Weights of a small GPT-style language model, trained from scratch on English Wikipedia: 5 heads of 64.
MLP neurons of a small language model. Each row is named by its layer, matrix (up: input weights; down: output weights) and neuron, and shows model dimensions 256-319. Each number is 200 + 40 x the weight over its row's rms, rounded and kept within 0 to 999.
Before each neuron's rows, "fires on" lists the tokens most often at its 100 highest values on Wikipedia text that the model never trained on.

fires on: "ir", " of", "ing", ","
L2.up751,200,227,261,284,235,176,199,201,205,102,242,214,170,213,183,131,118,125,249,214,158,206,172,144,199,135,259,207,192,206,210,231,262,213,185,235,231,204,127,257,245,173,171,242,230,113,203,205,154,231,225,144,205,270,226,245,159,150,222,177,177,254,200,185
L2.down751,238,151,136,101,154,257,271,193,145,245,222,169,210,205,178,284,249,270,183,158,193,212,175,247,245,272,191,162,200,176,179,207,104,213,188,183,214,236,212,108,192,229,222,104,202,264,190,202,210,204,140,247,223,123,241,174,241,260,209,247,261,137,170,223

fires on: " an", " An"
L17.up488,224,180,241,188,126,226,170,222,256,171,230,185,234,170,192,230,220,259,227,203,264,247,203,144,193,226,169,168,216,190,217,250,207,167,212,230,207,222,245,217,160,159,244,221,201,225,241,217,149,158,278,220,185,156,186,162,237,137,168,297,163,298,137,219
L17.down488,194,206,150,254,156,174,210,237,142,152,218,242,188,114,229,162,196,202,175,170,205,189,165,194,232,172,262,263,238,194,204,198,168,235,213,289,195,191,183,256,203,213,217,203,133,164,219,145,184,260,268,152,196,207,187,183,146,265,216,315,140,195,182,206

fires on: " |", " to", " in"
L17.up436,140,263,216,164,202,238,188,251,180,202,248,224,182,198,119,177,227,210,199,124,214,259,263,197,219,192,143,212,205,162,217,242,209,206,286,181,175,234,178,189,166,298,163,202,183,230,129,186,91,221,182,140,182,240,237,184,206,184,244,220,179,202,185,131
L17.down436,233,226,209,113,213,166,249,182,229,238,181,195,292,193,263,220,207,129,253,207,207,206,221,147,150,130,170,177,232,164,188,287,211,207,271,253,224,187,172,178,208,180,205,203,132,225,241,168,217,208,233,217,216,142,196,239,219,227,165,160,185,145,165,203

fires on: " building", " year", " age", "In", " room", " $"
L2.up258,233,204,166,283,192,191,210,194,171,209,231,193,199,145,160,188,253,264,227,208,184,211,198,173,178,222,201,223,238,240,232,138,137,227,149,277,266,181,190,255,218,195,253,250,206,164,185,204,219,251,207,232,219,197,215,259,179,205,133,156,182,189,216,230
L2.down258,133,225,194,164,221,209,165,185,251,203,187,259,257,164,182,178,106,147,215,204,182,181,195,219,169,181,225,164,138,205,221,241,218,206,247,154,165,268,214,139,207,187,162,153,282,181,195,145,217,167,173,184,209,239,203,93,161,206,243,265,263,194,253,170

fires on: " with", " for", " Total", " For", " of"
L6.up1071,169,156,221,176,98,216,182,144,148,153,160,217,203,201,265,227,193,129,220,140,208,225,222,192,192,166,229,172,201,134,212,202,182,173,238,204,100,224,223,229,228,142,199,212,278,244,240,234,135,175,219,237,203,198,212,155,225,196,194,194,233,210,211,200
L6.down1071,209,137,161,272,168,216,195,199,177,138,192,190,258,225,165,230,167,150,221,170,159,159,296,252,194,253,164,237,271,89,147,220,166,191,156,169,206,247,228,246,203,224,144,183,126,300,158,268,171,209,105,184,224,159,170,152,226,217,200,238,187,204,150,231

fires on: "\n", "ik", "ar", "ant"
L2.up113,123,256,160,161,207,198,200,214,149,181,215,196,206,205,216,244,162,242,168,181,207,242,125,173,147,281,144,230,244,158,251,195,206,136,176,220,150,247,189,232,204,212,199,215,214,209,245,253,165,182,179,200,237,153,256,175,240,168,210,124,209,119,224,164
L2.down113,230,127,297,184,147,195,149,196,316,218,252,114,226,134,168,194,234,191,233,189,132,217,227,211,226,138,202,100,205,231,178,186,207,209,192,245,245,195,218,181,162,229,219,194,180,219,172,181,249,229,203,263,123,263,129,194,174,182,235,248,113,261,166,193

fires on: "-", " "
L6.up363,237,195,209,143,111,219,147,244,150,195,148,246,184,192,227,241,174,215,247,129,190,168,129,175,207,204,273,226,219,143,170,192,225,258,271,284,169,190,181,163,127,192,194,261,181,223,284,285,228,265,229,105,129,148,155,205,223,168,264,223,201,201,190,224
L6.down363,188,181,142,220,196,214,256,235,224,251,131,144,158,163,203,197,155,169,220,278,157,278,193,191,287,169,227,177,208,164,188,160,215,252,309,211,192,233,228,175,250,177,210,156,180,171,259,223,190,194,240,199,178,129,197,222,177,206,114,280,241,188,287,162

fires on: " |", " L", " W"
L17.up1207,241,203,192,199,243,250,182,238,265,206,150,224,188,188,224,186,242,171,168,234,146,193,258,277,203,141,155,209,143,249,211,250,209,281,214,196,228,222,241,251,105,199,155,176,237,137,239,145,262,188,255,210,212,212,145,173,220,192,206,162,258,196,223,258
L17.down1207,219,156,238,306,182,253,207,213,211,169,248,154,258,154,250,236,222,206,218,240,142,214,257,174,235,230,208,166,215,208,156,155,144,219,228,227,263,141,237,158,82,147,219,163,182,114,208,168,165,225,250,183,111,230,181,229,201,155,206,144,164,231,193,187

fires on: " that", " year,", " “"
L6.up1182,189,211,213,222,185,267,218,193,178,187,130,137,220,120,215,213,222,178,185,222,281,220,254,151,154,185,170,289,196,258,273,199,231,263,241,169,212,178,199,126,196,169,211,179,230,219,183,222,184,193,198,214,202,227,249,210,167,204,270,197,196,163,214,219
L6.down1182,238,221,243,194,293,189,249,199,228,248,155,233,194,193,244,226,171,229,225,243,203,254,238,153,154,248,249,274,196,292,263,159,179,241,230,183,190,218,186,166,170,184,172,174,253,193,269,269,221,124,236,176,217,231,271,121,196,243,166,203,146,262,210,90

fires on: " in", " of", " by", " and", " for", " from"
L17.up1319,177,227,195,185,226,235,212,182,244,176,178,112,216,232,233,204,197,207,216,218,224,121,230,151,220,254,106,195,162,172,215,261,227,158,137,221,156,220,259,253,229,157,219,257,204,172,222,272,189,192,231,272,147,201,273,172,226,278,179,144,253,222,197,137
L17.down1319,209,206,158,234,204,170,241,214,125,175,268,192,261,138,188,248,184,154,200,174,198,208,206,219,183,215,256,190,239,201,195,239,193,215,185,196,170,144,170,133,212,153,173,159,255,244,207,253,230,232,202,108,167,219,221,162,208,223,235,233,137,176,211,193

fires on: " the", " of", ":", " COVID-19", " Russian", " to"
L18.up117,146,225,213,243,192,236,215,159,193,133,89,215,180,187,105,172,205,184,238,209,126,241,195,223,145,182,220,180,163,216,233,195,231,186,233,200,204,213,212,206,242,201,218,240,210,247,157,161,147,239,177,158,258,228,303,178,176,198,196,131,188,251,191,291
L18.down117,225,221,184,197,207,197,199,237,249,219,165,230,213,187,139,188,149,206,264,163,175,216,145,138,122,201,235,148,218,157,234,253,252,132,218,208,161,203,226,137,175,180,174,166,252,247,221,227,175,269,192,268,229,155,213,186,144,193,228,157,236,189,132,218

fires on: " the", " of"
L2.up433,210,210,236,229,212,145,237,173,338,207,238,160,177,220,113,180,181,209,226,162,202,275,197,215,199,198,304,163,288,177,183,177,183,198,214,201,144,220,184,152,251,186,205,253,172,90,187,234,129,207,228,149,203,253,241,250,143,235,160,208,121,234,193,216
L2.down433,218,171,166,128,144,253,178,232,137,196,170,246,228,225,264,256,201,208,165,183,174,136,199,161,171,183,146,246,135,193,212,222,213,160,176,223,207,230,180,181,160,180,88,175,209,294,250,153,232,241,199,187,179,187,189,179,246,224,198,238,225,199,221,165

fires on: " an", " An"
L18.up1558,203,150,165,244,164,234,177,275,223,175,182,194,197,142,225,190,167,249,234,171,179,208,181,228,188,184,198,158,233,175,139,233,200,246,179,223,209,251,241,256,147,188,219,208,177,149,236,171,121,178,271,210,179,169,191,184,198,206,238,234,172,227,171,214
L18.down1558,193,215,164,243,99,190,196,224,144,146,234,252,193,137,224,130,206,168,193,202,219,214,147,196,211,169,245,247,243,223,236,169,213,222,167,261,216,185,221,223,253,238,212,225,161,210,196,129,218,243,264,197,205,184,188,169,118,252,210,336,196,181,177,219

fires on: " which", " and", " It", " also", " that", " it"
L17.up1116,169,179,236,187,204,228,245,181,194,171,182,118,211,224,227,194,214,148,132,207,249,227,149,176,239,236,149,221,199,260,257,204,199,252,253,170,188,265,274,126,181,185,296,187,163,184,205,120,237,196,213,166,196,250,254,225,196,172,183,211,214,225,206,267
L17.down1116,151,238,179,75,219,189,140,163,168,233,216,155,219,225,251,170,198,183,191,219,166,241,200,114,218,150,214,192,232,177,240,231,188,194,291,241,198,223,252,208,203,147,125,252,204,268,152,225,210,193,191,134,177,183,202,217,195,204,241,197,172,182,247,238

fires on: " |", "ne", "re", " Me"
L17.up313,151,206,144,141,182,194,152,262,245,126,184,261,203,191,271,228,243,193,188,118,201,185,214,248,175,162,102,164,257,194,182,174,154,317,234,218,207,154,203,221,200,187,177,180,200,126,234,184,284,181,206,173,167,228,261,170,217,209,187,245,228,229,213,236
L17.down313,210,160,312,233,131,245,296,130,210,230,187,101,169,228,249,199,144,197,250,211,197,189,174,183,187,212,206,187,154,241,276,194,225,156,211,112,190,161,167,192,179,241,224,238,228,192,148,198,169,243,236,255,176,244,198,173,177,264,200,160,204,239,185,187

fires on: " |", " of", " in", " to", "ation,", " and"
L17.up762,195,282,183,166,179,203,193,250,190,184,201,173,171,194,141,219,182,212,220,239,153,219,234,204,182,164,188,298,202,173,199,239,167,213,239,166,231,210,115,229,223,213,284,214,138,170,202,153,182,200,233,179,255,246,258,209,164,176,176,173,151,201,175,157
L17.down762,176,223,220,164,202,219,241,165,305,225,203,202,242,166,177,292,182,236,228,234,217,180,184,226,160,86,273,190,236,145,190,180,232,155,290,193,206,186,173,270,183,198,181,222,161,287,219,188,181,188,160,218,212,217,183,250,194,212,264,209,219,264,260,157

fires on: " States", "\"", "==", "\";"
L2.up1358,137,155,222,206,245,214,203,144,208,180,202,170,212,198,291,221,148,166,157,141,203,168,252,125,253,235,192,277,153,176,208,266,165,196,231,229,249,145,248,236,214,214,212,142,230,215,152,268,213,222,247,147,178,186,257,213,225,278,166,295,181,194,162,254
L2.down1358,273,234,186,182,172,200,234,242,176,234,195,206,157,164,141,210,251,217,189,247,197,236,149,241,131,160,229,124,283,206,170,151,209,218,193,164,178,249,140,181,194,157,183,234,168,162,242,124,201,213,162,255,248,227,146,131,200,143,244,95,182,236,208,179

fires on: " in", " |", " of", "ation,", " during", "|"
L17.up875,203,238,262,189,215,250,222,179,222,193,157,139,239,209,134,248,234,221,253,246,128,200,198,220,190,140,136,220,201,190,231,199,211,208,217,205,261,162,114,287,207,231,211,228,243,200,123,165,197,201,251,207,182,243,276,233,209,197,164,177,188,210,167,165
L17.down875,187,165,199,124,168,202,262,161,209,193,228,271,173,226,188,214,213,187,176,220,272,186,262,181,190,216,205,213,183,234,183,182,214,184,239,103,207,192,207,181,226,269,215,176,187,224,205,246,202,185,109,208,168,112,156,209,203,235,195,153,221,225,202,223

fires on: "\n", " and"
L6.up746,178,224,194,215,197,209,155,171,132,187,193,188,246,223,141,166,192,277,187,148,162,266,214,183,129,309,153,282,209,160,230,233,218,259,252,239,171,238,250,268,201,221,199,211,259,205,244,165,116,209,168,173,228,186,183,205,190,179,203,229,229,243,172,201
L6.down746,198,125,230,193,209,105,247,222,310,171,228,132,142,201,243,246,216,129,212,251,222,189,186,204,192,125,194,188,159,235,177,91,227,193,192,164,186,215,204,198,195,168,257,205,209,170,186,178,292,222,270,254,152,153,162,171,231,196,197,124,162,131,258,148

fires on: " |", " 8;", " 14;", " 9;", "|"
L2.up1499,201,172,198,182,188,208,251,189,169,164,190,171,154,252,226,158,194,227,200,203,232,215,193,118,200,189,242,262,208,232,232,166,188,274,252,201,183,135,188,181,176,267,239,221,207,205,206,243,209,165,194,154,234,134,229,118,168,212,187,176,256,211,241,189
L2.down1499,227,233,217,186,241,218,235,184,222,217,231,217,233,152,133,205,249,151,190,255,198,205,153,279,185,216,188,153,154,267,251,172,129,171,176,121,241,228,234,243,278,171,122,258,199,207,186,212,220,194,171,217,178,330,206,288,244,193,246,280,170,202,174,208

fires on: " |", "),", "|", " the"
L18.up619,172,172,206,179,258,217,184,218,166,182,114,198,201,151,161,191,169,179,265,239,193,216,101,217,188,248,230,204,264,260,224,151,192,285,205,255,262,192,177,228,117,200,223,260,231,200,238,202,185,175,211,197,237,111,221,215,153,180,158,262,200,148,247,235
L18.down619,200,290,159,204,209,202,226,155,247,168,219,229,149,169,178,250,206,164,190,262,221,149,236,256,217,276,200,196,186,163,170,271,189,135,245,182,215,214,209,231,249,234,172,265,127,169,213,253,147,234,271,183,195,270,250,179,252,226,219,184,215,261,192,268

fires on: "a", "ing.", "k", "ia", "a,"
L2.up1222,148,230,199,148,217,224,192,260,190,261,250,189,241,185,179,179,168,135,209,242,216,193,218,166,190,192,238,231,216,192,218,246,146,148,225,151,156,190,173,205,209,128,163,164,196,181,160,226,118,242,192,170,245,251,256,264,166,180,174,132,164,224,185,252
L2.down1222,278,238,227,236,198,179,144,172,158,134,183,177,196,205,230,225,187,239,157,161,162,181,212,215,176,219,204,168,221,186,245,191,235,223,182,261,261,206,260,181,161,232,240,238,125,205,264,167,245,140,224,187,156,154,155,135,193,220,217,239,246,194,234,168

fires on: " and", " or", " are", " to", " were", "-"
L17.up1381,146,209,224,154,161,169,173,208,196,203,242,224,192,196,189,147,192,176,250,174,208,222,220,194,162,225,124,188,204,196,256,323,145,256,239,143,188,223,203,201,238,294,259,195,171,213,207,215,123,182,238,198,220,181,166,180,205,186,126,116,197,249,180,151
L17.down1381,225,262,197,189,214,253,237,228,174,243,109,124,254,282,169,218,244,143,173,193,212,247,246,205,211,218,174,217,262,164,172,253,274,227,276,201,171,199,217,222,215,221,171,198,258,185,234,160,155,153,253,204,175,152,220,219,172,248,207,242,264,185,227,201

fires on: " |", " Management", " years."
L6.up1379,116,246,239,214,174,221,245,194,182,188,191,213,188,178,202,253,178,195,206,161,209,150,239,128,214,239,204,245,207,95,123,223,168,127,190,141,218,227,177,188,287,226,212,256,146,222,313,172,96,265,203,232,194,175,234,132,187,218,155,234,248,177,171,245
L6.down1379,265,177,127,230,231,236,216,265,231,190,209,206,172,168,215,115,265,253,198,215,237,254,163,193,230,244,206,194,204,264,272,177,283,202,220,304,187,195,249,198,171,134,126,125,235,206,83,207,285,217,184,215,197,179,159,206,218,212,251,236,166,244,244,160

fires on: " |", " of", " and", "ine"
L2.up730,214,209,182,197,176,272,247,200,275,242,232,203,242,158,169,176,209,165,206,167,193,148,159,185,240,236,205,186,260,160,251,257,198,171,110,294,164,267,280,187,225,224,205,254,193,226,156,246,227,177,134,250,155,143,212,190,191,211,194,193,208,202,198,246
L2.down730,234,217,241,191,225,95,136,190,129,150,169,159,148,216,250,215,137,264,215,216,177,259,212,224,166,163,180,218,141,216,138,143,212,215,176,120,257,155,135,193,206,172,229,124,218,178,229,180,203,236,250,145,209,267,173,204,226,180,203,185,182,217,221,128

fires on: " |", "|"
L17.up1574,196,306,152,246,172,227,201,165,202,112,211,151,240,198,173,311,168,177,227,229,166,168,215,91,211,249,169,203,216,201,174,172,195,190,208,217,251,247,245,241,284,248,237,225,209,165,219,144,126,188,192,214,185,183,201,183,240,201,126,200,178,239,242,147
L17.down1574,96,202,188,152,177,172,291,203,169,221,240,223,161,231,182,175,202,197,211,137,204,191,201,197,181,259,182,173,115,189,230,140,235,230,274,207,140,218,231,199,215,229,202,195,174,283,171,282,204,188,169,199,217,202,140,190,178,249,199,232,285,208,141,209

fires on: " the", " The", " this"
L18.up153,210,238,211,214,126,257,198,210,182,233,223,215,207,207,235,240,185,171,248,246,81,237,190,133,217,178,233,269,161,224,257,214,161,216,235,190,228,164,230,174,150,178,183,153,142,236,134,254,190,166,274,257,183,178,171,171,230,160,194,236,253,211,179,287
L18.down153,142,214,146,200,172,194,219,199,222,232,236,110,191,154,223,198,162,117,134,114,205,196,209,155,186,172,197,240,220,186,188,111,201,228,116,231,182,153,147,237,181,195,229,152,219,216,202,193,171,181,173,192,214,243,172,224,256,233,157,172,177,232,220,111

fires on: " an", " \"L", "J", "AN", " An", "n"
L17.up181,176,170,195,224,208,95,185,182,211,177,232,218,185,180,180,193,193,231,237,220,195,227,232,224,233,220,121,189,197,197,155,251,213,243,176,215,179,191,259,168,186,189,242,170,167,190,211,213,133,136,234,156,206,177,264,188,191,205,271,232,237,258,144,187
L17.down181,189,227,230,234,185,272,231,256,256,198,193,240,243,227,243,202,242,150,251,278,226,229,111,176,185,235,282,173,171,173,204,168,179,233,183,156,236,200,247,144,231,202,174,172,227,257,214,174,226,204,176,198,205,240,168,147,177,264,170,232,155,186,243,182

fires on: " |", " @"
L18.up1093,201,214,197,264,153,179,205,263,199,140,120,300,245,209,174,241,185,208,158,188,228,159,220,165,133,279,86,178,153,171,123,174,182,220,193,175,179,173,177,224,195,176,158,272,256,160,251,161,175,221,159,192,200,221,276,234,253,214,230,219,294,247,183,213
L18.down1093,283,245,150,263,214,244,178,249,226,303,209,169,292,177,211,209,270,203,219,190,230,164,138,182,171,172,155,216,152,240,146,264,261,167,192,174,169,212,237,232,157,101,166,212,281,211,152,178,181,205,184,215,203,198,208,259,220,224,221,247,251,249,178,161

fires on: " ", ".", "-", " |", ").", ":"
L17.up466,210,228,146,227,93,197,141,139,213,174,226,193,213,228,216,211,273,191,252,240,175,192,148,200,154,214,226,218,161,190,196,196,203,205,294,179,177,175,233,225,192,219,171,183,250,251,261,218,197,230,191,231,142,134,254,150,174,174,257,223,226,208,241,224
L17.down466,195,205,237,182,153,200,196,202,205,195,183,254,250,220,196,185,131,146,248,263,217,245,214,206,247,171,193,221,256,182,186,229,149,157,317,165,196,249,151,184,197,204,208,210,176,158,179,138,150,192,274,212,260,261,226,181,149,149,134,240,113,191,247,238

fires on: " |", " north", " east", " west"
L18.up359,254,251,182,185,160,262,276,217,198,213,178,179,166,179,179,194,273,188,196,191,212,181,206,265,166,223,197,190,206,267,184,152,244,259,225,313,210,266,176,196,189,213,103,181,158,213,230,204,220,224,147,222,167,178,191,143,199,207,219,124,190,242,198,206
L18.down359,198,219,182,261,224,227,209,219,209,216,161,131,177,73,187,295,198,152,264,233,198,191,159,199,165,196,240,159,191,202,219,221,202,231,247,212,178,150,250,178,210,171,197,98,163,117,228,247,156,187,263,229,246,190,194,206,126,190,228,187,198,205,142,255

fires on: " a", " with", " an"
L6.up1337,226,181,164,261,237,221,160,230,235,180,178,186,254,122,237,228,193,248,249,250,216,248,142,151,257,228,231,220,231,221,147,210,128,165,139,232,296,225,142,225,171,156,105,152,143,127,224,187,228,114,253,182,213,154,193,225,146,207,237,172,198,164,209,196
L6.down1337,244,183,199,211,200,241,300,248,194,213,197,179,269,223,199,277,231,202,194,174,216,200,212,188,187,145,244,162,65,138,191,198,251,224,194,179,202,171,326,161,211,274,269,237,206,169,232,113,173,171,233,195,251,226,263,192,214,233,174,146,197,220,174,191

fires on: " |"
L18.up781,258,241,136,135,187,200,224,204,234,232,182,180,111,183,238,202,204,254,165,184,219,203,192,213,178,145,182,262,218,268,231,197,152,230,222,185,223,272,245,171,190,188,176,198,202,180,204,233,210,250,167,163,151,165,229,215,168,225,176,185,241,216,212,250
L18.down781,141,176,192,223,201,178,204,192,196,257,232,155,267,120,167,236,204,188,172,162,145,191,207,173,239,246,157,169,194,234,248,203,135,247,199,232,218,233,267,192,191,98,186,205,255,256,253,234,260,203,169,244,109,136,238,226,171,89,203,161,222,218,243,184

fires on: " have", " Me", "nd", " use", " Length"
L2.up612,151,180,205,201,205,217,191,214,240,250,153,210,221,192,186,207,173,233,152,204,138,214,133,209,187,201,195,211,197,103,185,187,177,252,197,165,204,199,204,226,167,234,249,160,259,192,180,211,292,182,207,211,197,134,253,193,180,213,205,195,199,180,211,175
L2.down612,185,208,208,196,203,206,264,203,222,159,190,183,130,235,180,209,241,141,225,176,241,185,244,185,225,214,223,212,192,195,167,187,136,171,264,238,260,248,169,181,180,212,163,225,179,208,141,198,152,149,194,209,219,212,156,239,147,167,171,240,188,211,213,222

fires on: " Television", " movie", " film", " the", " The", " TV"
L18.up1346,185,166,324,227,182,213,179,197,250,182,222,280,196,137,191,266,163,211,248,193,153,274,171,223,191,166,227,247,182,195,172,171,124,209,220,185,187,225,183,211,184,161,209,180,167,213,153,221,171,150,156,127,223,148,210,218,250,224,175,218,239,222,228,145
L18.down1346,131,151,207,310,184,176,163,195,147,256,216,159,251,185,196,262,214,159,231,156,187,193,189,190,272,216,198,161,264,146,210,158,189,148,147,237,153,251,171,119,133,216,237,213,233,129,185,249,228,250,230,211,106,300,149,176,297,237,266,160,214,217,201,195

fires on: " World", " test"
L2.up520,137,196,251,193,213,236,251,182,98,184,245,52,248,172,212,256,238,177,224,196,211,268,190,195,205,176,230,256,178,167,218,248,163,149,167,235,180,186,232,243,120,279,208,186,232,227,221,170,122,134,230,226,251,187,232,213,182,176,171,200,141,263,211,151
L2.down520,214,224,197,225,121,116,151,138,304,168,218,255,218,213,168,170,159,167,206,219,235,208,228,172,144,237,206,129,199,195,189,105,214,248,240,181,216,187,178,174,270,154,187,195,187,165,193,256,276,250,167,132,211,220,167,175,245,255,228,213,209,142,241,258

fires on: "ian", " Bronze", "ho", " (the", " Points"
L2.up1497,140,172,179,206,188,256,191,170,186,182,206,122,164,217,245,231,210,247,229,217,145,225,138,264,221,175,295,200,196,152,228,177,188,174,163,178,145,237,161,154,221,163,186,163,231,179,240,216,164,164,238,223,156,259,178,154,199,186,190,104,203,179,160,191
L2.down1497,239,121,241,244,209,137,168,239,249,273,206,223,241,214,180,230,165,114,180,220,201,216,192,155,190,209,160,190,242,208,172,244,161,242,222,204,248,189,265,251,156,239,224,204,204,248,126,176,213,172,142,174,258,142,248,222,219,222,246,257,229,178,203,217

fires on: ",", "son,", " with", "ure,"
L2.up124,297,107,170,221,198,214,198,212,176,202,294,242,269,168,178,114,195,143,257,271,156,147,196,116,147,188,249,243,173,267,178,156,214,260,208,246,239,280,186,164,217,180,234,120,218,223,194,229,232,246,209,175,187,210,283,190,274,143,200,226,195,207,230,208
L2.down124,115,315,218,215,209,204,204,208,271,210,138,181,135,244,186,236,149,285,125,176,287,251,184,261,256,229,141,153,224,170,230,237,156,166,216,195,175,128,235,237,159,201,160,249,180,197,200,145,190,166,187,207,215,193,131,223,117,237,199,157,203,227,205,184

fires on: " |", " to", " in", " as", " a"
L6.up552,223,155,186,222,141,221,225,263,210,229,192,139,166,190,291,254,135,218,172,166,259,163,165,176,188,231,196,297,245,211,171,309,160,309,218,256,238,229,197,185,250,238,199,251,221,209,272,211,192,203,208,210,191,176,202,162,230,287,147,167,187,189,229,175
L6.down552,230,245,184,172,318,173,175,152,211,227,254,139,177,198,203,157,228,238,207,210,176,118,287,165,206,218,149,226,170,223,203,157,157,124,148,161,155,107,133,170,144,234,191,209,187,208,178,199,222,135,151,181,172,145,202,181,182,142,169,229,207,175,230,202

fires on: " in", " of"
L6.up1339,203,198,201,246,223,208,266,186,209,129,260,224,220,182,179,239,190,132,222,209,159,180,206,204,162,206,252,152,179,237,188,166,231,223,168,213,148,244,278,159,310,183,160,275,213,240,261,245,202,202,230,184,245,189,207,218,207,244,228,233,245,259,168,145
L6.down1339,168,93,159,208,154,310,181,159,186,156,189,202,210,283,191,250,197,195,177,174,152,265,213,253,200,227,150,230,238,131,160,237,143,219,182,202,207,93,234,237,199,178,220,211,190,243,203,147,174,225,224,151,202,111,223,157,187,201,162,235,164,141,244,229

fires on: " |", "0,", " to", "6,", "8,", "',"
L2.up1573,261,213,202,150,187,154,200,193,200,194,245,153,150,213,249,272,258,244,164,236,180,244,200,220,172,169,176,195,221,226,192,166,275,162,240,222,236,301,189,189,186,141,229,207,156,233,216,230,163,197,175,231,220,124,291,193,183,221,226,133,141,125,181,229
L2.down1573,125,178,210,204,240,269,159,238,178,175,142,243,232,197,178,131,149,128,210,196,173,161,165,167,215,241,221,205,209,192,233,259,143,272,158,217,199,106,233,214,256,268,195,218,236,166,165,197,252,214,264,199,196,239,112,218,173,179,167,247,282,249,204,167

fires on: ",", "ly,"
L2.up432,260,173,206,186,159,189,197,219,200,176,251,212,264,228,185,238,166,159,92,182,144,141,151,221,219,255,235,234,237,211,179,259,174,227,249,198,215,228,156,178,214,213,143,162,177,268,229,212,229,209,208,219,128,180,269,188,206,256,174,219,154,171,158,195
L2.down432,120,234,220,223,232,201,165,205,233,237,177,175,137,172,225,198,262,256,277,230,291,283,256,165,180,156,159,206,182,190,206,170,201,185,148,228,223,188,259,209,184,219,223,210,222,173,130,162,195,182,177,213,252,155,133,239,201,148,244,212,252,247,208,197

fires on: " in", " to", " of", " |", " a"
L18.up85,155,220,176,204,146,227,195,225,231,189,185,212,242,255,146,211,146,187,130,164,203,220,196,237,120,203,208,276,218,170,152,274,224,245,231,194,191,103,216,221,245,181,216,192,206,241,186,203,173,238,142,227,239,226,160,178,199,182,159,203,180,141,245,182
L18.down85,182,249,220,196,201,84,246,118,133,208,296,159,192,163,206,260,152,196,241,240,244,246,250,208,206,154,185,208,191,186,201,263,184,134,288,227,163,251,142,251,169,203,226,137,160,244,220,164,159,195,248,138,201,184,198,225,193,172,195,165,315,251,124,182

fires on: " Sir", " Li", " KOR", " al-D", " .7", " Quint"
L2.up1017,201,217,253,199,196,177,223,189,147,190,188,222,250,312,182,251,242,223,190,174,290,158,202,188,248,282,105,250,207,273,177,154,192,255,134,235,241,178,224,205,181,145,314,226,116,183,168,259,112,198,212,215,172,178,220,196,221,213,190,139,162,199,228,261
L2.down1017,188,196,188,228,212,199,191,183,225,190,220,162,236,141,258,209,213,188,248,231,158,146,216,203,241,167,209,143,175,220,145,231,247,101,192,145,206,190,167,144,92,245,224,196,270,178,246,163,262,191,199,232,211,270,202,224,119,189,210,192,254,246,127,189

fires on: "\""
L6.up1073,168,199,179,191,201,197,210,218,127,272,220,210,168,206,307,228,151,170,205,231,262,186,205,198,194,193,173,242,163,215,196,235,220,218,182,253,209,171,244,156,174,279,227,253,143,170,221,196,248,219,194,166,242,234,251,227,215,231,242,225,192,160,245,182
L6.down1073,275,141,189,189,254,203,162,231,228,207,121,201,210,213,125,171,215,310,180,197,194,181,173,169,236,199,173,148,244,152,187,158,160,287,195,122,164,236,153,220,273,151,127,230,193,219,221,213,165,245,165,200,251,181,157,181,191,202,188,228,205,229,235,144